Weights of a small transformer language model: LayerNorm before each block.
MLP neurons of a small language model. Each row is named by its layer, matrix (gate and up: input weights; down: output weights) and neuron, and shows model dimensions 352-447. Each number is 128 + 24 x the weight over its row's rms, rounded and kept within 0 to 255. Numbers have three digits each. A neuron's up and down rows have the sign that makes its largest values positive.
Before each neuron's rows, "fires before" lists the tokens most often just after its 100 highest values on Wikipedia text that the model never trained on; "fires on" lists the tokens most often at its 100 highest values on Wikipedia text that the model never trained on.

fires before: " ", " D"
fires on: " |", ";", "I", " I", " in"
L5.gate916:099114143123153165127091148107093151079080186126164114100131162166123082191124172129130143193180081111126138148126075138155156115155080134097110126115149115146133141116145099121083081124131135130109113083150074157161121138132170115137129136142113134123155143106115157117133163121173089121
L5.up916:159127132137127138112107152147106142074131128089105114146118144164134090103068091128144126110170110125138137138118126140130109174101149128124140127083131128150133107105089103130109114127109106123148144155125125143124142135109146118124180158145136130137119141122097131150144104137124134136
L5.down916:127132138135127139122104092142092142117085147095122158156109130138089091103128164140101100112116152122163156122159121148139142117129120149106094147113161133145168142144139118116161108122143156153122099100175153118159103140132095139101093094101102158182097123129138120103142195150117108129

fires before: " ", "|", " by", "6"
fires on: " |", " |\n", "|---|---|---|---|---|---|\n", "-", "|---|---|---|---|---|\n"
L5.gate419:161131142119120131150124131088138140109080125128125123105148124116147103141121109150146108152162119166109099113111083109130165160142147164158117113145086152136173106122152109129127117131137107124095117130102064162126164159161137105108171120158138112135108121153165139146123139120147158167
L5.up419:130110141109114142124093140135112116142105153136165156126113110102110094145129119108163101122151125148110118137126081132127101135164139139138126118159128117132125164089155123106130148108078111098078115142131100107111091126093160136111151157118146086098131089143139142087114140129099130118
L5.down419:102119109110115122122123132157101120167131149110119106137156145113095160090103131099123158121086162112125119112170119176160128129113125155115144130129174107136133122156084174106077178131122142114157158150157173135088122142152088143137112156123098122147080153132133133111169099115114110104

fires before: "-", " ", " A"
fires on: " |", "\n", "°N", " and", ")\n", ";"
L5.gate1462:130133138137147087093096109166114149127135134150102152157137121182124103162124086138118129160140151118130136058146111124097151177097122110165171111171145154139116157103103107145097125111120110117082110149071151137112150152114123127125154151161076110138120131137098168139131098141115072116
L5.up1462:174127161127127108150089092129111125115124132095125135168125184180118121130111181115120124165128136112070129132181124115131116121140151160116138091087146115160135151140123115146103106135117151154136129158089117135170098125135114116120127125117134161118127175152116145150129151126109121132
L5.down1462:108124145157117135170102156082124120130124105165141116108119109121137087108089088168140117120133100126110155132164157153117133093105112118149112146104135108170156154082099168137134144147103165097092141100113147139124097136103113124110128148106133143121140128125120127146114120121129132135

fires before: " ", "."
fires on: " |", ";", " "
L5.gate807:127137116115118147094128147136111134166166123098153135165117134127069121131086100142124113108155125180111135125121147122128111162065138096117132123106097108154169097125126142104075176144146098111143141143129136166103148135152147125154133105110093137198176092117153129104185161131089091139
L5.up807:135103146152099172144110123122117116073134100113115142130142116136105120138103143108163155163120136116102122167101135157146153158116087154093112116127121094114141114131095085172137104121138110105114145107107138160135122080121162080138110127158107114133124165137124114094143154126131118167
L5.down807:132161183162095141157122130154132122138138149121100102134120150126099134150166135120137155137136064121080121158145109159161111137114133136132128156134130124162156143112117068117111126109105130139161133107103117149134153112103152103100105128139083146143163111185105106089108125101088130110

fires before: " |"
fires on: ")", " by", " ", " ("
L5.gate560:140138124131126144143106100142097124167136110138179144129145122123159090111160124196148185195144137131112117122099129125109159082161107097105150153099127117145106123119090151113088193128149132155155093167118094160106125130133152140116123166156098127110127093170135128142109131169148105079
L5.up560:207081154129159148112165130118132137195118132193130106154180171124087096134122140117118147137138137111123151142127159134133115125177174130051154111146137166130154115101101142113092148105128129133144113150156110145148157112094139156152132184132091155149097081122106165135179126139132108120
L5.down560:126091126082112116115169084092120125184149126139130101121107133140128096114113142119121136124123126079104107112107089120164079108117160113104146146153172077161160115148119186150119122104089136091162125139104128132108152159110138159178123121089133111117152109110141127108118177121154086140

fires before: "-", "|"
fires on: "\n", " |\n", ")\n", "\n\n"
L6.gate254:127115109113131123142114104121148073141119125111101156176102130115155150185095118136154134102168097111136113117100164164143169119090088166129180092090113120115172103100135068116085145106150171149139128186101144127125133151146110151128149134133117074129149135110151150158143129141114113105
L6.up254:134113144128117112139140153159126184078140114124138093089091142128097098110151146131081146157104126101106117146097158114127123142136143118122157134116148157146137147111174171133132126118154087083111165126169093120093121123111121108099175161118123161159102179141148163124148116146159123128
L6.down254:157131120138141110156157161112090147103133156111148103135153157197137116146143073144135097122127131054107109127155115118111122151105121134092103129122081133141123127130143125130119111138088127128132107110139175108141148115110138190121137117149134139077116133091126110126135172174138094130

fires before: "1", "2", "5", "3", "4"
fires on: " "
L6.gate103:135108067069139113092117145152139163178151108090126103126107140118081106131131142116144144135156117100181143091114120134157131140074170135090116150118120114151141103126129129121127135105124117129093117168117137115091134110140120142129087148128107173141143086085136092136073153137160120171
L6.up103:084099131129068123076083137138129148097131123136138121132139132178154143137076133114120140103180112133102107119097144113127113094134128130149114122110122133122148106127179128165124140077128123129144096138106152154114147151090119104102087143131133170143083119094145109168188130089147147134
L6.down103:118121163105118149150150142096114135140116174110150149150122126106128108132096144135081148136135105165094128117105133124101112147134144143132111098164107159131082162135110147116149149106159127128097125124160122082131107131127148075132080116163107128132117101113096159148163078106131130100

fires before: "-", " Division"
fires on: "\n", " first", ")\n", " First", " second"
L5.gate763:100143137118077121093123122082139123106122103148121134123173094156124122119143142090118134113149107135130141106121115152133139144154148115122117126119112145113140117123123138104119176125110154143156125108109125104124139108138158111141131113143131128143098103108140135131101135122085152116
L5.up763:133187133133144149120155092049151137143135146148168167141108094137149141123152148100136123128106129138108126120142088108115157132131148141112161163154128188162154122169164130122140177124136144119127132163125124101125081124117104120136153128119155141132102140114127125193143108124101160124
L5.down763:098113136150137115092108093122142104096142158171140123070144164157129149140147144101128139132103133114112122138153149094098124150163113108120131131101127155121130120127126141113159180138109150072084157100103136130147113147096100176125094133122138121089169115142124106108137093137136153142

fires before: " ", " |", "0", ";", "2"
fires on: "0", ";", "2", " ", "pl"
L5.gate516:111157136141114170088130152135097098125136150103170158117102159151149111152113119125122146166137130102130138150130152163124159128121088130101105140116130127142127148097100126116130128120114091182170106141156124135116155075146151150155161138107148113147133131128159160117139109107104131097
L5.up516:123114092120134133124114129108152105172164123109131170109145137132124092174157133175129167101132140144131120097132154118121140159106093116151119161125111104091119110154145101088115181117108156154098118119150130152141143135109129106150147166183132130116084105095126135094104147162117114121
L5.down516:127133151115103091092110084096125083105156159139143145094133123080140084081157105143146126159134103154129127152109083168122140053093159130185094136132139144175179130117157149150139110116115114123124161154146135123114141109134134124157122141075120108133111072119108116117153130145087103145

fires before: " the", "|", ".", " No", " number", " on"
fires on: " in", " |\n", " to", " on", " No"
L6.gate811:129146127138164151088186161127167095108174130121170134147116128149130112100119127095103127140112150161148130114120114126124116154132067096135086128157142155153113123139136099031098145091093136157111163108145139105140155115139163114160144091092103134105143111098087152163137169088119115122
L6.up811:128153115165115116189107138135139139115164085085128129114114105119157111125127151137132156154124126123108121127104163107142115152096120111152167091139103133126126146127096163107132121132143149103101098108134064118128142155161113117134147125136119101132127146071182144147145129181114160139
L6.down811:130138142133148096104127110140135159147131118128142181177093138138095172156132187115131116102143130109086110114124149158106110154128094155102169118129094117135106140157124164135141174134092119119107154157142152130145128142150110159132140095139155117101130129111171180109094093137101118110

fires before: ",", " (", ".", "\n", ")\n", " and"
fires on: "s", "5", "3", "8", "7", " Texas"
L5.gate49:155116109125154188143148105123094173137082109117133105140171102155102120143108122105092090124100118136097120093118072128112089149167086132177127157152181112147119121126110120120162122128133143114196161150145160126109192130058115161156163166089092132159144095153154120145155163135095154122
L5.up49:142127115132171105111151139145139135099123141136110118160145104155108182106173151144088120148121112077105122144093148113116130147113151126115139120137142114124131079129135140136120156103106126098132094133098130110113143128169119082146109105140132125138127147136105136094130125092146111127
L5.down49:139127092153129168114132168103159114142122160110148072148121126136118180120158105096125150142104105125133166089124127152112109111114132143137160142112161139090090143104124170092121125172124084149137164071161132150103140121132136100111160154112139124152092144117106106168142117141117130134

fires before: "0", " to", " "
fires on: "0", " up", " for", " in", " |"
L6.gate958:103135124151153169145102085124139119089110126131143158132155111121109122137142151106127118145174102159123118106126107129108156168151089115153129133119100109101101140114131079138102102137046149126066152122168147125127100145158180144098167141140158183124114137142102167148104119103181113138
L6.up958:131162145118146135084141092118145137137162141152106076120154112098135065123153148153113130111135104140137155095117103142099119143195130102157169141108124137153096104084132081074121100144123061150128078111104188132131154147151119092121163121111158173088156105094102189128097141124116151107
L6.down958:144119141105123197135123150120170158126128168122110118131094155108157151128133118129174105178066096135126140113128165176103132105107108150137119086128157070161144158076144100146131109106136122119149163110130108141161164113116144105097143139084145133143092162130188131139144134123092129169

fires before: "0", "\n", "8"
fires on: "0", "5", "9", "8", "7"
L5.gate665:135129068133129145151067101075105090142134152158144138118117157150137124142134132067115112144147109145111130088103113119097125133124109093154129087119119114137133105072153129116179124118172114122141130119133117159127108087131137131127130181122091144123155160122186117099147146129166142113
L5.up665:119128154143128111154093093157125167165120134087109130084126146116117145124127157146067101131174126139108162151123116111146122154117158063123122092149112126137126180111107107105132135147143133126112133111155107117115143157135114108118164097113111141133093100127105152117124141096117138131
L5.down665:130123098110133125133086136173092098116124114100169106080159142136123102138163151154132129109160152113099156067131152153148101171158121162139115138108112134134086117115148110144134130107096105136117113120151092085116123100129139162116164127091149136141132125123151129081133133104103108127

fires before: " ", " to", "–", " until", " |", " and"
fires on: " to", "3", "9", "0", "5", "7"
L6.gate247:166112148126104157142128118144069193127129099137160147130168153119142127172135133136134145140133115106149148103140122102114103119150128092123115142136162104185134124147134135056125126146120144132139117132145141089169101114123137113137116114111124126176113123146104120120152086122146134138
L6.up247:139121104163202144092100117088136103094104147125096118115122094123134147111126138175110068114165128122139171182152151146154151121144147113154187152141148113144114147135150088134096153121129120110092094098147179169158125148201087109102152112143102116138118143127123120173135170148049147115
L6.down247:114083120119168155163121152150169101155165174114103165115118108117149123104113160110171120144152130130123132159152103164113115093121153127143131147102164125096112124160118082090106109095094154157193092171110139123134108162151126132125123089174169121118098137158122153163106126107117146155

fires before: "|"
fires on: " |\n", " first"
L5.gate171:111128132170131125137110136118123121142112121123120114143176104110136151131135160161122101119161133097092155126107113088140136166152149145141126100096143129087101147099073128185120119101165102109113143142117093095130127149156122187106149126132126140129123122124117118139115125149203142141
L5.up171:117136140143140126115147126156110121108127094151129146167099123129113160128134148069091139099136101107111114143119140132135155164096098135123107105152102167159126114109131158141125152128117146080062129162131089075128113144106142134137136133126154154158123121131126130115144206099134094111
L5.down171:147123121089129089108143099147115115140099132132124090123144137115125191107121133158111111116126098146170176100131118102159102156100108097135113147108145062135140135118117128114108111116152117135134118098095114168138126118115136153143123124176147092111176119118115125129119161117118095136

fires before: " "
fires on: " of", " at", ":", " about", " to", " over"
L6.gate1018:126114133166120167157140121098105102116143148128130122131167133114137117112143115092144143147114109152098159119118128155148156132153113119158094074117147122127128153087099135119082153178121128153132116132140113144147130111156168139127122085109117092153131108138124129132127119074138114085
L6.up1018:122097127137132150119150119085113118136114131122116100159143150092132110115128091103128136106109152125140135141127124119123126096128084104100139114108154106131083098115149109157083127165086146162110170115141125125154098176167158098127122121146065091132136179149093129138100126097106103113
L6.down1018:156126124112136169117125126126102082159109128116153123149133087116142161145157142119136143141124165114113159153138105155172127098102076118148072122131129082121119155139104118165139155166107193111130125117151116111139119118133170124096153106140103085121115109070169158168142113135130103128

fires before: " ", ".", "1"
fires on: ",", " as", " "
L6.gate296:155117192123108155110111070117146135147146165155114143130106108144070136071092116090130135104103096149118096157156102102085201129111126138167145139122146112105118099129107125102121147127176098135126116110119127118142133148110127088171133109097114109166167140143132138142137129075122098090
L6.up296:155120113155119106104117148148157113166148084106132104174144126185187163134113147108156140120150125180144170124162140100092143129093124114099117133146158082142102100107108147127107159090146153126156164133155123131154146104153155128100128131115144129109118084081105144112142118105117136088
L6.down296:119176172118109131103133114148095116150139125127147131126160157115120106091143115160091153092112090121129090110156150156156120141098111118141165075115093125125155145112173114151130116132132099129113089129101093173150078148159185112143150144120090127099162163167136116084161147145127119159

fires before: "|", "-", "|---|---|---|---|---|\n", "|---|---|---|---|\n", "|---|---|\n"
fires on: " |\n", "\n", ")\n", ":\n"
L5.gate577:085118100170096148172079134121154136101163140131122104130093085170131138149150108162102144132156093112144119124144132127139175186150138070111119093112169152124146129117126136140147132147133122107140150153075149126113164139120119140186170159140105137146125117147120131127118172157164105105
L5.up577:106143116159057084142097136150117090113127110172061138127077127161114165129147188092135072159154095139116137101137103137138171117107119109105094142117144105121123145159131110129145132129127131113128113135080132167118113120118111144158129165129131127166113136153122127137138126142116147145
L5.down577:128114186102156135152107098144113137119132153161151135143160144119096144092137140132133124110129115146102150104078146127119135092133090137120140125139136074125141135119167142120105180115102126134108098137159112127120103108137129151117105101091125122139142123117155144165119149139120152135

fires before: "1", "2"
fires on: " ", " He", "0", " most", "=="
L6.gate1044:160096124093156104112103126143081136111129143114125122091117156116101182108149143140145142082135115132079169099155133120136080143123116156137107116117125137106127094131067086140139156147135108108142139120153157099133129144148111140143113073154139154127160111120122110111110101119126124119
L6.up1044:117102135157134160105186103109093097091126168143113094135112128114130190115106147214127109125111096138126141113128126126162135138124128087127135093161166144130129099119135126107054111161132152126158101154144131108162126119191115163101143124131119122084138101112139121084124147128152136155
L6.down1044:107070114124166147116150101095143113142144154137134122142129115119156102131105132141114140134097136120111125097151156182133109168147152114152118146155124153094145147140144142108131114098156131112135127126102140154114100134118123117143127117133114172124135091106133154138124143113128112147

fires before: " –", " |", " ", " ("
fires on: " medal", " place", "'", " by", "\"", " "
L5.gate602:155123121140129153191105118106148127152129155087111112159144155163116126116162152072136094181155113142121135101167146164118132165121147107143128157132168147104111107132119133095139131085102106173109121111122083139146124131158172167160112126153117095124169100149114133082144119147144115118
L5.up602:116122148105091119152133108099145148092140178133122131143169103157102152101157107103141157160124122156104129099209117132116121135142161128130142120125098177123101115146123171142103108121127116151147096121151125180106159154114142119097166168141137112113127099139124114118125109114142116056
L5.down602:161129125145119141129149118091117132106123126160123144119157125158145123129119139129135180109119141123077117100150141096139168083150154136087115139106130073132127150128121110165133110102168158106114097088133126101151145152127173126108093092147129125153139145123144130110073148112106169122

fires before: " ", "1", "8", ",", "2"
fires on: ",", " ", "1", " by"
L6.gate46:126154138149169146139147149128150154128139064081130119091119159112177144140131131119134111160129156127129110158175120151089147113156154115116163115093173058128129144123113104124124149103167154134130161092124146140102158096133117133137120125133147137098177152116133132152181117134144115101
L6.up46:129145111083122150171151144167120120173186111130131120130127141111136094099147142136123137134150118081115111113106133156112108147145128089127194186123117144089162127100142204155100169130115112103156076125118204102121131130102154135122145141154144124097124116161149172151126101089139123124
L6.down46:146126132151148074154110118105163119083077122165140146095121127145130137143130160095116125097141143160161164090122148129115096148119132123099154177093136120155104119142112133120101172138157160146141119115143137158123115129122180156121140129084119110145117100174146142107095136126151111098

fires before: " ", "0", "av", "es"
fires on: " |", ";", " ", "z", "ot", "enn"
L5.gate826:142138140152163162139097079098128150141120113152096115121143150092149146139136157133096155155131126136093140091122131089126154129123138121127129130095130148123129112125107178111117130107159153113091111100086153125133119141112173130147141096149119134103131127068162112126116127101131134108
L5.up826:084116164111115149171086135137161070112109115123147118157125128110145142139109098146129148119134088157126121152125124154157120139149138163130113107098124138126089181121125123139142121115158146169141138093116146140144141124122140126127102148141152127117142148108136131168131171161166119121
L5.down826:123135128119106150110154123129108169104162119146152089145135130138166115110142161115148131137145139124123102136108172096147125112128126170125128129101133110113099141122144146092099110135147140130122103145134122105096144114141145130130119141133120112163100077146123142156091098148175120135

fires before: "1", "2", "0", "9"
fires on: "–", "th", " when"
L5.gate1399:123129129153136123127112108114121145112126084078138125179129161108125138142147139131128139147135077123090097130121091100145145136140137092092128122112108151142116056117152135131108089151133084121104142132123189124126155139160152145118104129136150118159101108120111129110119152102115155148
L5.up1399:145116086144120155134091149115110059128144139081124122099125090143111126151096121116136146099091171146135134136141176150118115116091144145148180130109136109135154180103104142096161167174129128124141141106109091103145118168081091142128098135159156143115135106161159133114121101162148092129
L5.down1399:125106138106131112108134139143133101146129156107108119148124136094130106099119146163131130079127154097132124130168158106157117162135083167082113131100139103161115158149101089166115133144136136139166125111099124113115133116164136148137090106116118100117082138125126100165152122095128153132

fires before: " ", " Team", " L"
fires on: " |", " •"
L5.gate1203:112144117073113122138095154137127104130120106066096087115136147143139085094109078110132090176132116121086197159124176147159090132124145131107122152084110115114135094150121172147172097143142116141118138100163073131146105121129141126128139148161169137110182151126127068138134127105131117156
L5.up1203:109104076131146114121146193135121162195102135146150141148130130069103077118141158150130125155145136111117126119106124155095128110105061128147128138132132159194166143132102117154107113118141105129119146134096109168134152131120142123112088163140146150146087122115160112142154175120177142120
L5.down1203:134159122146182101149148133145112157093100139079101119075117113141115113158104106109110133137122106152155178122141079151144113156161155117154179136100146098123113103158127129129136105119173126101108172150133120187134122098096125084136124127129143149115124143132087094100164112127176106141

fires before: " the", " a", " his"
fires on: " of", " where", ":", " about"
L6.gate1534:130109120148080114124166103110114113171116142165124119127120123125132106138122082124113143136151141116172121093120148136105095125124149125095150131104089115122147102179111130095140110104106116143142133142132140175145089150151177106108124121119118121133133074148109124109127127097118148133
L6.up1534:130180135140149160143128148135110158126175127144125141111120126131102077101127104141101152138118133175110158153099128149091134174122134153133162112109149087101101110126102163132148071091127107128150153110147130128115097136138164133132153132161169056151142096110114099129103157139134130120
L6.down1534:111155099127106146133144119141159117113125104148149137124151111119143120141150152126138131102129122125139125137167131126125126135140155177162099132155109086164153139128130136118138094122161082113152128138133111124109149139142114148105150113143114126079107112130098116089145137126143090116